Part of a small language model's weights: 4 heads of 64 (2 for keys and values), 364M tokens.
MLP neurons of a small language model. Each row is named by its layer, matrix (gate and up: input weights) and neuron, and shows model dimensions 0-255. Each number is 500 + 40 x the weight over its row's rms, rounded and kept within 0 to 999. Numbers have three digits each. A neuron's up and down rows have the sign that makes its largest values positive.
After each neuron's rows, "fires on" lists the tokens most often at its 100 highest values on Wikipedia text that the model never trained on.

L3.gate926:534488506443561426524464487457449464538488549452498494522474571541468543478481456470493454514470505496472594551495454521490588489478550538471520465536439601498505463484499533521525576497515481524440447418522539566479527440530466413514553472475485418523512520551440462515557437571554495496486499483497486561520503510546441493509558457482545584561421459497521488544468568482480529466540491516407469470506508403476546562530470495493499505519538534571491431530494499510529466464510565495495468519528530439475535435464490536462507458593527517462484488546509532536418563517540458567502505529484540504441520493539541557508498483530495455473533486569522468493496464511437469519462487516573470501481535517484478557492504534551519580442459457457414523475453514439481511495447555
L3.up926:446492513546468508520543499535534539503534471396557508489472455475530556460433492493485489491539469498490478527450488510544420526537447487454463530554474497565525575510488512489541469517523556548488600456542497400488531513513507571538431493489494521487482520467536495513547520523503486521560445524525514473532544456466531565509480406505495481482430560496505552451499500536484503471510555437564481486571478580504453497533565532418494532529563490504591487588516494475521523468552464556454476509468473547500431508500423468481572575462507481480458513546518483544464527529455500438505453607515508473539539463377475453542510493434431468511516489497506543465534467531456484533441487519508513434517475477427589453530517467531486424489497521479493537546502529430543547507509457
fires on: ";", "g", "ge", "ong"

L4.gate544:574492518511556455519511473483518531545509520453398359481480470536479456455514473475459497469481496521488487489517435461559513431479385562508559499578448449495564525497515534469566439455489554481456551552502545460478479519499441450552517473441409494493495547462558544488569475548445483602470537560504529517485528562423504514452523487523425539486418457559514447483511439515450456537472488423542526493409517520479531518517462502557514491486518447531559496507506516500566582539511481460496447521512451544457522484472525447493505465512476539489530523493497568513467508530524460485492545506480488536434492480550495491486507490505439540500445432547515539508521452476475508468541481522444488479543491503509445449445543485567526420493535488464528463522492559538484418548524476
L4.up544:441405435531559457485512530514458424440527504522480471494565498513526497501446477481507445441492496445495465526491468447531504531520469477484529483520471549513519553495501512465452494450525502439487471522471467438436521511482448527577487480484498477416524512466443445444447506489589480492484532467495387479561536525535481528426485546470472506514501472526540524478522584507460418529522469443492549533508493503575532497536495473542484513427510486432474577485501486540515490426506456461501425494555452524470503532481519447497479456521381531405523488536487467487544482575511507460479513532513601500514565516530533541471528513433445456480555469483384487529507488551495592439449520500491471469456485445459479591494448572496477532521498472441526464502488536425518465518503461
fires on: "ed", " A", "end", "el", "ing", ","

L4.gate223:463496475483561473464485525463482505529531542498453409548464486488514527446562498420502541480494537453452550462500505542471458503488475540499473505537561498471423536484452493513488442499476470476514517527475440451499471504475547449476536466425551517494493499526491445514450572506546547539425518498528467505483488487478460491557546471514498447542562500420518548507475570557509498555453485408494518542482558499540529477498459434533452498503462522507524546516451488418488536535501544492463515492531478498532483503606529454497564437556520484518486496498533553486460484481440497526501477445404491461476539529502501517492529519546503416506488474467569572402500554488501586492435530423514484529520488516507518605414535550584628516528465436529437516462452546455492579480500458
L4.up223:489452496418450519546488501445473552459525553535554445491550542542479484545494558541552534442450567532488495488512508515522518410537411469458531456551448446504540543496525477532451441501564408407467559531491442443548491485459522545495467507478596501513503487477425451564461581461490492520459476525535486461509420482524499462483515479489426514507527482555542488586491492442530494444454465460496521478437548533485476519487479499520450519499524530540502456445537470517521492559512514463507556411462425476471492466533534436507520482473582488396534584510465504493488490480584523565537532472550423490475460494489434541542569540562442482497504466513477503533472509508508489534498469565511462499527517555443532486562539492507540531469500434534506535540532532563534509472475461
fires on: "b", "h", "z", "ber"

L3.gate590:512587497533495478482513496493511472522489526489464461494478481455475479558524496543463478498448508472560480446480521529511457554489411542488431592514432461535478504544456469510467498512524536476525488498543519510507503503467536564484428460524562555541481558467478470581500553523513449557554511522430489520501489562512455479471454483436504530602435534455553453482449534462429524481577458517457421526483525496526497450467440484512488512500448510530473512500513519532429491422549544495492460539500548453483493539461557514431485533512582522531510525476524538588556624473509556513579502470515464514467489499464500522504565504498445442502517473455504451491567430546513443471505497574487517553488490484526517495469504567435508417477489447522478555436420437607540549508475506
L3.up590:480510504457521537522477455562486461509470484491518506535467470550395534489429484547433509466513506489515588470502495539423484524548567562482474496494475565489545474510518468440547438425468522541456518473472465461418504454556505512487441506474467521486541485494485538490530512568487482513556525515504520468526420532596504442490589579533431559571515507542488553522459550407487501456501482534510403494531579454526508463439500528510515473499568535405539593516569473514466565479484510501513476413435482526530495470516473490541476501468455499474476530553441473557452489434489482479524527556470478610511544557495480484458483526493511493535488511467470434517457516463482483547493475546552523541489570550515394540457482512485510468526470445494502475513482469537531540453498564
fires on: "ing", "ed", "s", "iam", "ok", "ound"

L3.gate223:447485468593529529483526502504512469442529536444489555511547433563517476461484632462535519478454524475489472522529502532495521576496457499571445453518442441511454430496464447467491513503499492534508568475532464466460443512439466493530481593478430504498528535437522526509487564487496483508528546507509472513501594503468437461505487500449557485516510485469462464456534538399547585454460514536514549520467504509524543506559443423475551527602524488536580533524490483467478476523545476559460479536443428472489449446471491459528522529485488489476452519510442419409505502504398502470495558559503544521538442458477494515433491494516568496468546483471455449439494580460562504425491555518528444479515464464538519505484473492571479570495531507482545505499484510462513469505474498
L3.up223:551484471528529521439506485514396511480487551371483410495523476498452535434526482453557528475472586498498519457456555553554539500518450576444457535506463456497517496488539492530474492516474459489484492480446456459535416540464513499508471499493538501486548582510539562440536520493490538495541512541498458459426481446526454491445489503410504431475506500527484493481480507469484490490530441575526503499523471483513565512451481508522529508488459539461484522413442568432518497543523493521466485427416484573506491551471528602534505550548490509469505518481487467411573516472519587510534559517529605508445421519455495528472507457474545527450547434440477418446484519524446488497433448508532537490496476485496571483518524499477511511438519549499528469472552541493448486457469496
fires on: "at", " sc", "l", "ear", "rit", "ed"

L3.gate385:517560480490463418460483542461548520532523489508492537515440526531555448454513516464543564476521527465436532510506472521462532502516546456547472446496510492446446527577445476498450483454514493495488544459478531516539531504530462573534485423462512478470538464493550464460498491471445573480459488536459455475493510448535444517523500495539481485472493427494503491573498488441461498578451596507521544475564464532510472518416516408509493567533533504515529554478479425504512469526564536489495551541428548453511464499474586531461520523556445504537517439558479569516489491491507438504467522453526414491478511559553517470485492506518576491517565499479467489434522564543530556428503528473534550494502532481500473561457563517559557531469525479540509446594508464442610523595456456
L3.up385:529511532442496593565487510491533533534517487536499451544526459487506437492480566502563540438464532547507538464502426448452490528554463503497467507501450559463505441567481489496518523477596499517492476403462464530511406525436478513436445487503515500465549440537559537458483455415460545505499455455470494475441567545521530538586488444488548489513518477569502429490513576484482457584501464460518520547510544505481529482528558492485466483501526578542514534572481510548490473514473538461577490432538507510516481551561520498467469431515433518569459511526528484468486507491501479489504562463502483473583557467483512559494539460484595495535447550456523468483523550563510453485414489447530538533419525467470471483462485466530437538435455493460484501540472551479546541528471448
fires on: " ro", " first", "ly", "n", "\n", "ost"

L3.gate497:442475426516487488542537462576482565504513465561456478457515392487485495520505557463507530475535518519521446561448493565462557511477475487497575557446500529522466534485531574523440407536434445404608540486495489510477494505542418491553518499511504491530437534494437591434475505459483535512460547446547416504513474511510484521476509510521529483523437483518572462511500485523483487474430442453520488471481547502519467475483461500529449498537527566502519471512537518488518488562487570442484561554537503487392446481470489449447429468497520519535518521452487511449453516486489484509463562533528479500485487541551517448428540413538558598437457450462490532552517557466580528494561484473490525447523511480478537475512505489470444525462528560480536504496531499519506440562470508
L3.up497:471463490524547526513520501533413549542478507544476452507488465453449495453483499549481432550542469494490482569447522539504428543484466439474490445485502462514518479531495484489476559500508507476503522481475501508468516473469475501542476504511519494513465489513422487500466430531565454423501551557460490444487467552509512534455521539489581504559512491522472485558586513549500491515489490392475444490497539493512544517532487498532518486448468511517521478494486399570539464571498476595542539449562620515445501512580564517476558537508461457484538465498491549468575577452516506567459521513503548488475526505487439471483464470487403490481445546398501488547520556603496523422536458551473452513532544505485487466568463551554493451532547439496510459427518532501443546564532504
fires on: "ing", "ed", "ent", "s", "eat", "ated"

L4.gate608:558480499525530510559541511492424557438480531492549450481580512527525512455535465466432418555430561493498533475533436503515568465504465501512477379464465539541499437467472520479564476524462511417563519505502541475529512505481565515441511493456524521493452464437610519533561517409539510437599488508570493512524497566457527449494540508509422499463506580473486492549538518476467495459503537517513473547527518572482505513562519575473542519580507486515502551465527474517481431455471511511566504497485485510485472507513531520602498538519492430538453491467503544500527495579460479556476451487544500453443455562505513480479485549470472501497520517489524515428544405519507493499511478490555510552545534517510460545472552400506502499440573476558548488492519552496483472557478531
L4.up608:560485455476561457501478495450477467571533463495433534503453486476490559489527491486487513507515514493488497523572461484498435433460485548512464540474467476522533508460474510500524513492504448507506547515511527547510514489549553488475505495468396598413461528479465454496553494535478498506517446531521450496426448557518514487589534496532523548482565553434456519491535526541485510458506519446469381580521498450533535427424493538585532549520502595495407465495583469431489507510536557536537446526510527502498512543489542470551502486499516560466486560543516548537540556534519530529510540447478520513436522493447538458544617498459457499483552470537514508563557555528470508536468464498474450533486500461501528543513459518492451486534461620462567557481474483471480489489506413
fires on: "r", "h", " 199", "er", "ro", "p"

L3.gate277:487463533470477553494548484470483504508565443485478474515525496543401485518441514495557460550466487450545457446493471485493559459514453408495491515579461466514502529438504443491490457515494552473550525519489484459556558511452508511512474479356543484553491474536468460580468555495455467492461509522611551574528379508528552494551547481508554527564544542409523526485501466533498464455518476485517485500536457547447503509539493488527475489513537505444548466516434522566542556418544460467483455580502517524496453450556502536535430515494508467483519482472497466484522495580483502472504485479479498531483536481501540445518474489467551524492523552408619518475502465439471516471534486544549419477496462576442559538487516481592515485521547516509558482457505516517495510479466533
L3.up277:487591471493543566512563470509438449466562485512493488473473534528513420520556498555452528551571524519504475469457496482493449467473496522538486482549568563438539468478460481505528500463477456515547549553509485504493538517486490476570520499520455539497508491460501532496455467524383444439492456455460488454537456505476524520438554480459573615469567470455507496483472558542496496480468445535495519520491514467536482547496506526572477539571605482483402432492568450433529501467625463550532490486535504514535479520462464490452532485497458467469479516478478535506509499479511446440562505530462478572515482486482541501497493564527445563485556531525530507561514465534474514517585530486427450470475538576577404505544523502502491499491437424507464471557509528505455524487495455
fires on: " on", "an", "own", " n", "p"

L4.gate199:555536510419482454465494459535550554507446552395443553597525485511529478527507532443416560521445494447502536438471512497499499491545476492540538460498470552539493449561488477436533431507531588576489493463532502401531441399431449401478554558495494513491492472512484426529500499532522498472516535484492504513476531519513480553441492478510475527492543509433528476550600514512540532476465461527517455499438506560447554517491479508548435577441542454567508494491556553448454554491520540458502511563531436472574527527509455462519557524529422518497482493498553469527509531548500479608470473524490496480475458554499477464489526490509537460503522444506514483511495526528501459520465522520461505522512528513519478491580421546432474561518508517535492568478477521549485465478435485
L4.up199:413491480499571493521480481503488479497516518483511452549505447530569569526481527508454473490482498492404508464514438479503505486517561527459487524526501423499468504570440505493464548460461484427504496534488540445581457505511524518555560499444556488494512501507455490492504503568513462455512524500470432518528538510548574495514485488467559506499485465477492414512479528487505485434516500545436438487542457537521473463487501484568516466522460472548613427414495481588498479566458544472525452468563536458515503424499562479467472548441489566544535529505518433458600434458492545507543482430481482516472472503565462509521459404439503442494512533460519626502497506544467473438541488520474526556468480542496543503504496526442523508454542523493486421455444513431444581490496504
fires on: "us", "ep", "-", "rit", "U", "D"

L4.gate767:536436499519541496490440496487541447510589453506562494507423454490534508541504507537515507456575555436588462523530527495476399504469542548508502578456512528540474503471464436537540528572479532517557611460443471547523482502554527536529482575508594568417497496440487505480504541593510507487513447443459484468481562508513490540504533521520428545503563501489530469569475518476497471497456533523425530497482564482455561469506507519481486431477497489411471503530577423473473533523534555540445530504515520554571497455501523510559493478545579507514528535491464558476525473497507492400535448404501533502424545497538502521495552486520471486537526519570497504477500543537538494471490539529476547476493536524520476435547476393535501523471451471476519498498503504500553448531510514
L4.up767:505438506463506473512495538526543453516533514516515481494493484474538515543478501531451456489530552438495517468532486507428455453450541489451543512493576504471477551536506522469499533444504558505561582506503451490465519559492525522478417464512578494481444568546485444461459428488499506423467473461536592557423530532472449502492471521566515522499539556472522470532499509495464612476464508486437496440472511512531427507543476491511600528481433445475583557483468564510472493559464468510505498434538470464466525538406425444576509504518609478541502532486507501475570502513498562465520468540548519506458484510469499548518544494439458453393478426498617502436490497466502476535554523518423503525534486463530530511500480495472504470524467563502477446490520538494486501478415508
fires on: "id", "ens", "te", "ans", " Sc"

L3.gate363:564449492469504415486496499506475496485510497489492555512529401503468556443500571482460499489486519535412485464519493490556473403517505451443461574459459526552483479446553518526606473499473454516522530509503515506429566449499413538528558500474428485464510533481523410481487511508514512480506466496455581536469479506539492543471523540473452585562531415461482434473502476490439485558523515515543516508491540516511500523503534520548499451514502503500501498474539491497516549508458514477468528555468474595508510490484513411507505545452474534531460463559451538522452550605511492469515451455514529507536549541457488478492512548447516477476531538557510507515480528429526564497466534524508472431538438513502566550509491547592551469475549446482477508511484602501571452363531502
L3.up363:538420443454562510538509531517580477520494549592490515522499554528513555570532494427460576512488520509463486490408416449500532445544509509537471521525495479543482446543494534445438441547512534524489457521461524546555598522474392490527483548481482476521432510493452525444505506516434448464469499544444498485449540527493547487505498538500531521497493393527534547470509531478511488563438497549493526501543551476461516440573555520549519467490505510499555485485488445562478474526462516494519531442476527487548536499490485522520449501482417569508445524587556443476551508475565584469495445487541486509506495544510472462501523395515507462524451570520577467523483422487579565462475460466471498508515509554486485504511456524540540517508517491511447481513476556430570446458502495
fires on: " |", "ason", "or", "e", "ry", "ik"

L4.gate426:532526516550480493441470480498461513545480518467390523426466491521459414524513520482482474498520487445557459435455474513490505548508499547502484498539468446520551585525527575477514466443478462442504513540499525471563489483525451485509496559496480482544535473455487506507508515473423528496473595507526500499486449493478485499491564529493525603479436529519630456594499508469477469425464470557481490433444557517462420449470521473551485449526490483457505488532483556536519552528504554527533491473474509519450478533463529517520439411505442487498510550525480498543531470530554508512485482516449527502405444480522485498532592442480510546507555506429470517448533467475528540439530546504470530497493404427472457514459491565559519400472545486516449537477463480468557452514473414
L4.up426:500477513524540519471451457536501506519493484538450507507456523512526422531466571510512482473548460498535487531452466486445564501465473547462500478479428463551476483477534512495452521483461473422450563527582498492479578506510416518521522528540494485546454480557479532510506432531500471571485518543486581443450518517512556547447539465477475472558474526568481475514520352448468416558511550501527491487563499514510501450497536556464505427524534527442536500461517469492427516507421490556551428489529490525475520542520507590585564505462519554500469543525514508546483521499538578487493495462457419578472508511477470503549521539538444437471513536434538477545541445418518479469502521536495547474470447471474413468573553524526479483486495480561539444543503526498575495535451488
fires on: "ed", "ing", "cc", " cons", "s", "red"

L3.gate124:509561576402498409505494503489533519457483540444468474483488470531440472557553469580457553538485518522439520529468503467529419481434466600490517454509485492531472449493437463533505452497475519545559533498513470519543521508512500513477441477516481540522544492548584476486509479491466517534345503514478476528460473471486489440547472418429468537527508509496496545464479498540482455458443436469494591469496586566497539532507516450443410569511406500496515566532473498533483507442432517501496537472511487493497409437497523491547520471481495495518462490534504514573465522514454481513468475447433480507540435494498499495497476445567474500447448471470585494474530500551529502534489549530452525463485412478502500527560464456547508496566477504537562547460460504470426492495501455
L3.up124:543396488467523497423465468553516490473521472560455442450469543429453569510539453473503482496486459556496540543488430546544562457490523532462506415502505446494445468507474558492500438563489490512491440434494490448436463513516544551410473523531458461467477539504497422511494499513475505509532489556524468495488466520548547433523445477485505496518514494427580431549501584457519459506513501545474508533459515505508516469543523473446484550500523519493429517497512500485501458520451504397520495467442536479513566592506455434548464426524503555456503499492478543503460570513497491597470538465458559453496507507547481461521474531476509510516567507605494547515489429521523501548446421536574506593523523530511548532423507478508463473458560554459476485541495500563473515516535459
fires on: "ur", "ut"

L4.gate1016:563479512460526413481502454475514534500498500633475477502533583498507610482474542485483449531519499523432464493553449485421545449501462471465427553508548468476447539451554574475478554489537382450556471509502520506514458472511517526513580437523545489552520500544527495453502430430535515496490555500534439515505493567391451448514433485545475494478558523516480502512450501489476540418476506504453557614488450464461468478488531502493506488516449497563479524548561439528476539512509568528459521431456459438519489486481477469542489414450473532505451568452458521526478472533504472514517404480595536511454559463484494534504470486470539546569482454547489501544478533522527450494491520532504455489490494496489542513528470524464509507527503504534552525503512579532505507491487485
L4.up1016:482470467540516459508545532497493458571583517442498491485499497514518396452483544528467487570516504554473548559464450502459532489521516433493487490529580540531466525475494559505453426543531392538472574513456542562455576429483511443430549442489569506541529515461483560508548557535436471541513447489524479530508497572522495545508442553528506502477465555469501493561508509559520555492452443484493481551479516478514519493474468463561491428484493538484504495499563514524517517512574521451479509557556421558493497494475489520419530519467483507484512536497549487497463518493499501484489460591537505553459545545500543593509449499547483507463569495464554464479521548568464501603499582507448394448491473497495505445537485487537446457493473601514541558487541506486475475523522507
fires on: "r", "ore", " of", "ry", "ro"

L3.gate100:484512562465489498468531551500392501492525579539461507507475545434478519431416456507469508518457470515523444531443551442517547512546455509529491460447532495555525409529452515459482511493501515487524514468559489531451513503470443476507492416556587519483582416471495535533494536510469535451528611485508455403419513511518474502518493534502519541444483476429472569477511502586463536493467481503459558502519554463470527494452432434522521475485498590493510456483564496500536507497456532518440525511487469518555538530489543498441478529517516509511540522507533450549469538522573515475509544409468516488540505491532486532501525500467522501411515560553506461431466530472539512537463437521509506525488539606579550488430451494523504441453419471454479504506535481536507434455546535
L3.up100:507497532515511455440492521527482587528494583515470483432501451508509415521552472556471550517447510486501518468542479483524546536487555504536531505535469445503559505531464490474504451511525421493453480532492507497505464516524486552483426464501456542553473526535454478525524409406570561432561550501497431481510582507464509533444473560534458480494535507515455499509584533462549524551448501529511449524561413471474501502507548549547471504518504547592519551502474535480476409508462463568474535552476488587493488478539461553516487490516470450483508479533489582488468506497466488477581545454544429477456488513513569495532475443536489500529454535532544484504443522485443518539575470514482561465537453406528512459494434597524468422501481528505462442533458581460453480490509493
fires on: "in", "her", "ed", "or", "ase"

L3.gate793:454536555456528485480500517518499502584543505475493520526470499544483526511550468435459504453526546480510485513438542538475427533574492484483446467441537505429498479552479481521466523499447569477484521466505588474512447538546441574543525613447498509566476518497448578510484467502561485481509559549517498469551516469519513512506429519547552488508524491556494563466467552487433443489551529495496491510459483558502444447527596467518495584563462495443506487545432515496436473503522475520530494532509530437540511525529514550485462590530496499530451508559492485539543424476490404497506549531519543444462496418541472530545501575471464526461567529517463498555547511505478540451460416544497469580502458524463514509466496469471518481473515550545473398531557442476559530552465534
L3.up793:457541445532501481431528504431513531549463497442405506574513541509475489452554450465519510545483550477499449505462532576537519491483431528523514452513389520572490384474483545518520482468497573487481466511527502433504510510539485538452472549414478539483496452512466485509470573519483519458499478492502491517530511519467509502476465494546488528517562516483503490512508451510442502554528486479554481560578545577450488417487490507493473525483509550509486458460480577488521440481484510576467461486442492527470559572420441451486425470558495449511451446529562498546505419494466401490472516570525552427484476477524534489437507511445518471503523449502497508477405501509481554526499487598531560520533510508443426478444480536446573495517595494460521448514479488533521506485501476
fires on: "c", "l", "ill", "ell", "ag"

L3.gate518:509490489488562520510481479509497582479527457451532494557537406495472500498562530477519535587625518510500484480560425468491522536456444421521515454558478505473475553452460470490488429504485434482496391529506468461446487552544491533444505441535559514432511532524549563441465517470522468509459470470446539520541457483489495478456542534544497508526441544477497495497507541558500491491526463557587551542470476466525484524430481546504527433443517519462594505556552516500457521549534488533544509492493502502463464450547520513468461489469499462495486524506515547512440498468492502490450559483516445434478415551474541521492561498496542529478519580513539546489532461535560532472532525464549474550559463493465474608431566473527539441509437523511592594541499495495521501505473453
L3.up518:533483455530508537477544426522470473496600509467511419533469532501495557557471494474530477509448490470424475533443580499539518517537563534552536541537460506466459502565500441463471502426549487531476492499455471506444495519569576529570530469461440523435543450541456460551486469536516516572507462572498437486482502452533512518505556471587501492511573492499527527450469495469539483465532454453526489501511501458546500492577471387505473480578478506483461453472471541523460509520556473482507548536409554559496454480518485455494494490532481509443430504488541387564496500522457471543477448536516471529409547418494518514490495496554439459484572435514511544501513504488497488533489451524574509518511481482470490495428549437503481483498472424547473455549502494529582551524568516
fires on: "b", "ab", "z", "p", "oh", "h"

L4.gate40:458516503480527544536476453562503467521537512510450476499519438496457483493515518501497491477458483415541480521435497576531456468551519506444483413554455481493565430490517530462541463511405544464473528503539528504501509547504520528534481499570553448491472527464481554496517543561469511538570496556507441561447468475462473496477485484438514503406536531482522475559538464451450456511495549542505466466436547528459504459522476439504522479454522555491515546413521492508520534534508579471529522575453481523481509462492504441461561505523509552505475485496503510540469449520463470530444473486511489463445476557501513464446413420459478529508430620484531527496492514452536542496483521498464485540444513530446548449460443495473531569530532521497480534469548565415454529574605624
L4.up40:517487523548479484476541472542508520453559541472499473531502506521533496462499462511443492538467523497438495533547494480474559507487403466562485521504542540533495476552536523439525432435579525500526458438426531483487484464561564538491554496535553533504534558526503501475521531453542499573590507545526466500538538531466486440472476494435480454501512451532532495542532386520466532513501554479520527474551543494499575552506538507553490558465519479476501484559578437476456488570515548494508456537512513562518548427505490506495460457486437592483449492500524460483465577515492549471419466463440531483481495463473445484471444389489477523402550538534507496602484419459534478464489548563511529506485544528471478475545510459513477507465456497541495543509424473382522519551477525
fires on: "he", "qu", "ow", " com", "ou", "ot"

L3.gate641:504504564453555537509501505572510490474516519518519486498572511538525508519490445522514558436485489505510481596537462508513488492477560503466455424493572531433469491547452502492471519452533485472463463503507498510505501565548553483534498476496538509512488544469478514513428458444551551536486420485475549467472501514469448446448518488512519593549458522487619385527507560485513493529490521549487425537446504504481492545446574506527469483484523571477483498507498480428470551514563557523400512532472522493509519419553449524536563439466507487544494526575471502502461591416575486395492490497546515512517483470565550549519454508508508489498445519464515457504518553537513571523534481511525511457555481500527480481462471427438516429498441508483543519550479517446589540419454531
L3.up641:537524505508518599516465450479433509534521473451477513547533498540515500553470537420479488465528588469505462522554462504406511563485578472454517499449504587497458466527438512481461527473552536530558475466510478505466488490475510484571533480506565480472495524484448515486455485546524487553574500480523519516513588530497464519564555506486498428483552509556473486449508473487536528530522425502492544586536460536443489497595513501523535507425503591505545489559523516477482486486480484512380567503577573440433496469547500451511500542496513472502507518506481473512487534523539552576497478423526525553524527511457512487489503494497501537411475527515583437500502566479506473508413560504510413506520508540523508543529528521477423488486386497529447493490463538474499466420543429
fires on: "id", "c", "n"

L3.gate376:460556551448534513486508524520437481414467551497557440483514541565568540526555489542511521498452511457485559520458479436511401483606400498505493523444485450487503563517521530433560516478555527490495474582561509503553452549501486516480513512541571491513520544519466542514551492488466536550536557531527533429420549415486543469476495440457565543542515530511506572473517477477446431548462455542488529484517526390502470505463508439457441498450516499504477451458503559580569506513468469508479472513533518462473489530508542514479510523464493473444500486476483463493519496452553533499445510530547548537497494473461443546445451557513521580520520495489527477547501566557498434464509481559438530566431513454487489563462556509483531521535478500537510470426524534496481588492506523
L3.up376:417494569496514507521506515500485467473466511562452542469482481478510533511627479527499544419465497499490544492486519443518544572496543473529529495515522493498519568546581520503494544490474497488402479504522512486452498425554562547462575592543525541575546551522465497493558501431554584543499574479427552494446534522619501482509525505517550457546475430486456492512418483505538501556491502549470510497479495481531498526486505530531408520465550529454457454496507522477442490545543517491492531522546498519499518529532564517506530415531548430479566532509612507516481578478517491515549433506497509480483477542516477546484432525567477525535503560509541466496524518540521494495506509492554463427409522449475424518507542460517482489481476556568536575431533492471495513480532515
fires on: "uc", "op", "ree", " -", "ough", " University"

L3.gate970:482498417494531483571468505567544578493504493526505545459520471590462479526470620503507475431498543420532475485509487517527481464536570504475558505527552456525435519498506425458469410501481435510459485530494553526370425493529512448474451514483560486481563536425503514531471523543471527572506541487565536566546472491511491441517478464534494496464504483462489552494500484506466508459430456507444498497546537493502497570533428484499494521538482504444478578500489513473552546453493568540569514516483433433475524512562470560587505513502504497525544514504563431451459577520504489461476493490432513538529477596510548555422499476448513480548525507479480472447524530505487497436506536547515476471505497466426519517539512496491489423471464552536497547579429496491499457456502489
L3.up970:493453433389555469497465522494488537489466423488488501444558433546451552510554473510506472492411539525495439461479462478527503531473532533498536435532549402532468501512488518536514409493581472563379462509533481533428509521517524534532458546442533510473517507468494550535501518473537561451482447503539496487576466512430539440490471463435523518421509466511555480447509524455531517497508496477579491503458521498507562522533489490492510466570440568481495466466522486451480565467453537532449456482511511507461468481509549449528419478492531556495544505430497510404488471511477453545514498500551492516582448561530397508482505522520486559485536529475528419499472552533498495496529431596609570538551462489553470494484519512509474453516491516521469509481463493493513470495474498
fires on: "im", "ed", " off", "om", "ear"

L4.gate354:436455513565513495521534548497479566493528572562509519465450557441562481517474470567498545500507505484472498591554427527536451451501518585544547427416469487447468521529505477543540457489537427514556466454452477478515544514461558503565578449545580510562461520493535551486557499525544539446458464484413536419592451491444459544419558440505516450481486538541442442501524497489523477560487527460498489544455500495488501484380484522487513513505475474534457528501445469548467518531521462504485526530475494533543547416507508527489454450407511433512515550481525483484490529514534496451479501508495466510478484503462518543435461521473514551567502468496503451429401527487458533469509519502500469479540545445509553478453450534481492537468470511529482508477527524559525483441573513
L4.up354:499534472451489468461439450481523477432452431554573551521529507445387509529457462513513509495546470492411458506577487522547492512478469509486479537541505489492490493539538441533583530411478452446508496499551451446512510584550530551500474516469540516477507464399529529576468449521520553460533557552539489475550504494546468457506519579431498524523548442514517500485462509495477485513543509472534598449494440450476503494508506550548519531476469462536488471449576485484476474479520479528431501497584432474489566477517499453431482528535445500527539461483538454409505478590515464538538463513536519509600481531462434539526435436518503502490527557458464409496466505482470526484444505473525542497497504525479511535431469498617474453526506481555513479507523493521507505475563465
fires on: ":", ",", "ing,"

L3.gate177:526469494505460462497445523542451568468530507471476476499528511538453503491528501451475585497533429485538553544414477508543443498478492452526555462549448407517479506487525471580485494534496462541541590572586471522512549511474505564534493513501468454446502468474511401513466495498486562474484542549460470508536464476532556520517489447511504503482491519527480499458526580423504435510498526560504548571466499567519530539466509463497430519475432535441613501600450531487513536528541500454557544533503519489563520471494477468501481497517508438496507563531507540447523513475456451571421541481416485431470543526523486524470490531486546456534474504528484473497552533505506502618475460516488467513519535548474530516516464546539452549379547460425556524445508558525479491493486503
L3.up177:471476560496454443530562448521552500484512514527513499454542473417416506560568459443493476536503440466468535535443454486545580486462578493484495441534544483511493466544465550508521519528479452494478450506458508498502507536446498489520473486548461424538520525521540474550469457480473488483517561573452431482512498502477496525472508497471481538517504524492478533433479485464432498474474479590512566474516522550492547479547547411500506568519486481592520473520453525538490467480512500490468520484513496478597597482578448514511485594515444443478453576479512500438464458487513502544495440495445509542531574552457454368504504522477483527510497570474611443516472525516539491480472475453566574455464512546521546481504467442461448447412505487505492547532466493485526488453466472
fires on: "ut", " |", "er"

L3.gate175:538472429593516497542537443453480517421488500527509537543514545530493495458533497426508529534604509390454539536471436546558471492465502462471472416483543509519406477512509529504550523480537461535534484472555499510470504511510516563513520480451550465486486482402481493461505382516557503517476446506487525527482557415540437559557521514465490479537506509468491607530521499563457501478515453435493546481475561539541504446428532480501509497550550516453609565491458519472523464475531465468504526507483524498527506547496480547497499482521544460568511520524442503485480481466492488469461481503449458406546547534511472526497537422474590527516469492468531592483502566480499527462512492491452436452540479511462588496498489481482540553494564497518490459489525562458569527441516467
L3.up175:455483498482519543503504460473467409470545500518455494492518462557554466577499565506518474583517445503554489512466460435499502559474556506472443483537559510513491548525554481510494560562517485487463560466512443527517543515512536529524539485576465433565492529472477444520457497483526496544510509506529493425529526635549509527495514499540586476557538511500488509507543474410466556539483566490472475578559445526495487388524477447500457559469522489534469486424477524444513505461463508482454539514511485420536461492508494568504530464534497521461502429493542485509429492492540556489500612517540476513411501505481399442517498531506509460478542550516511470524474509493524563562507516473472522540497523487563545573556480493402471472532469444498545439504562478529580531499538483
fires on: " /", "er", "ess", "z", "pp"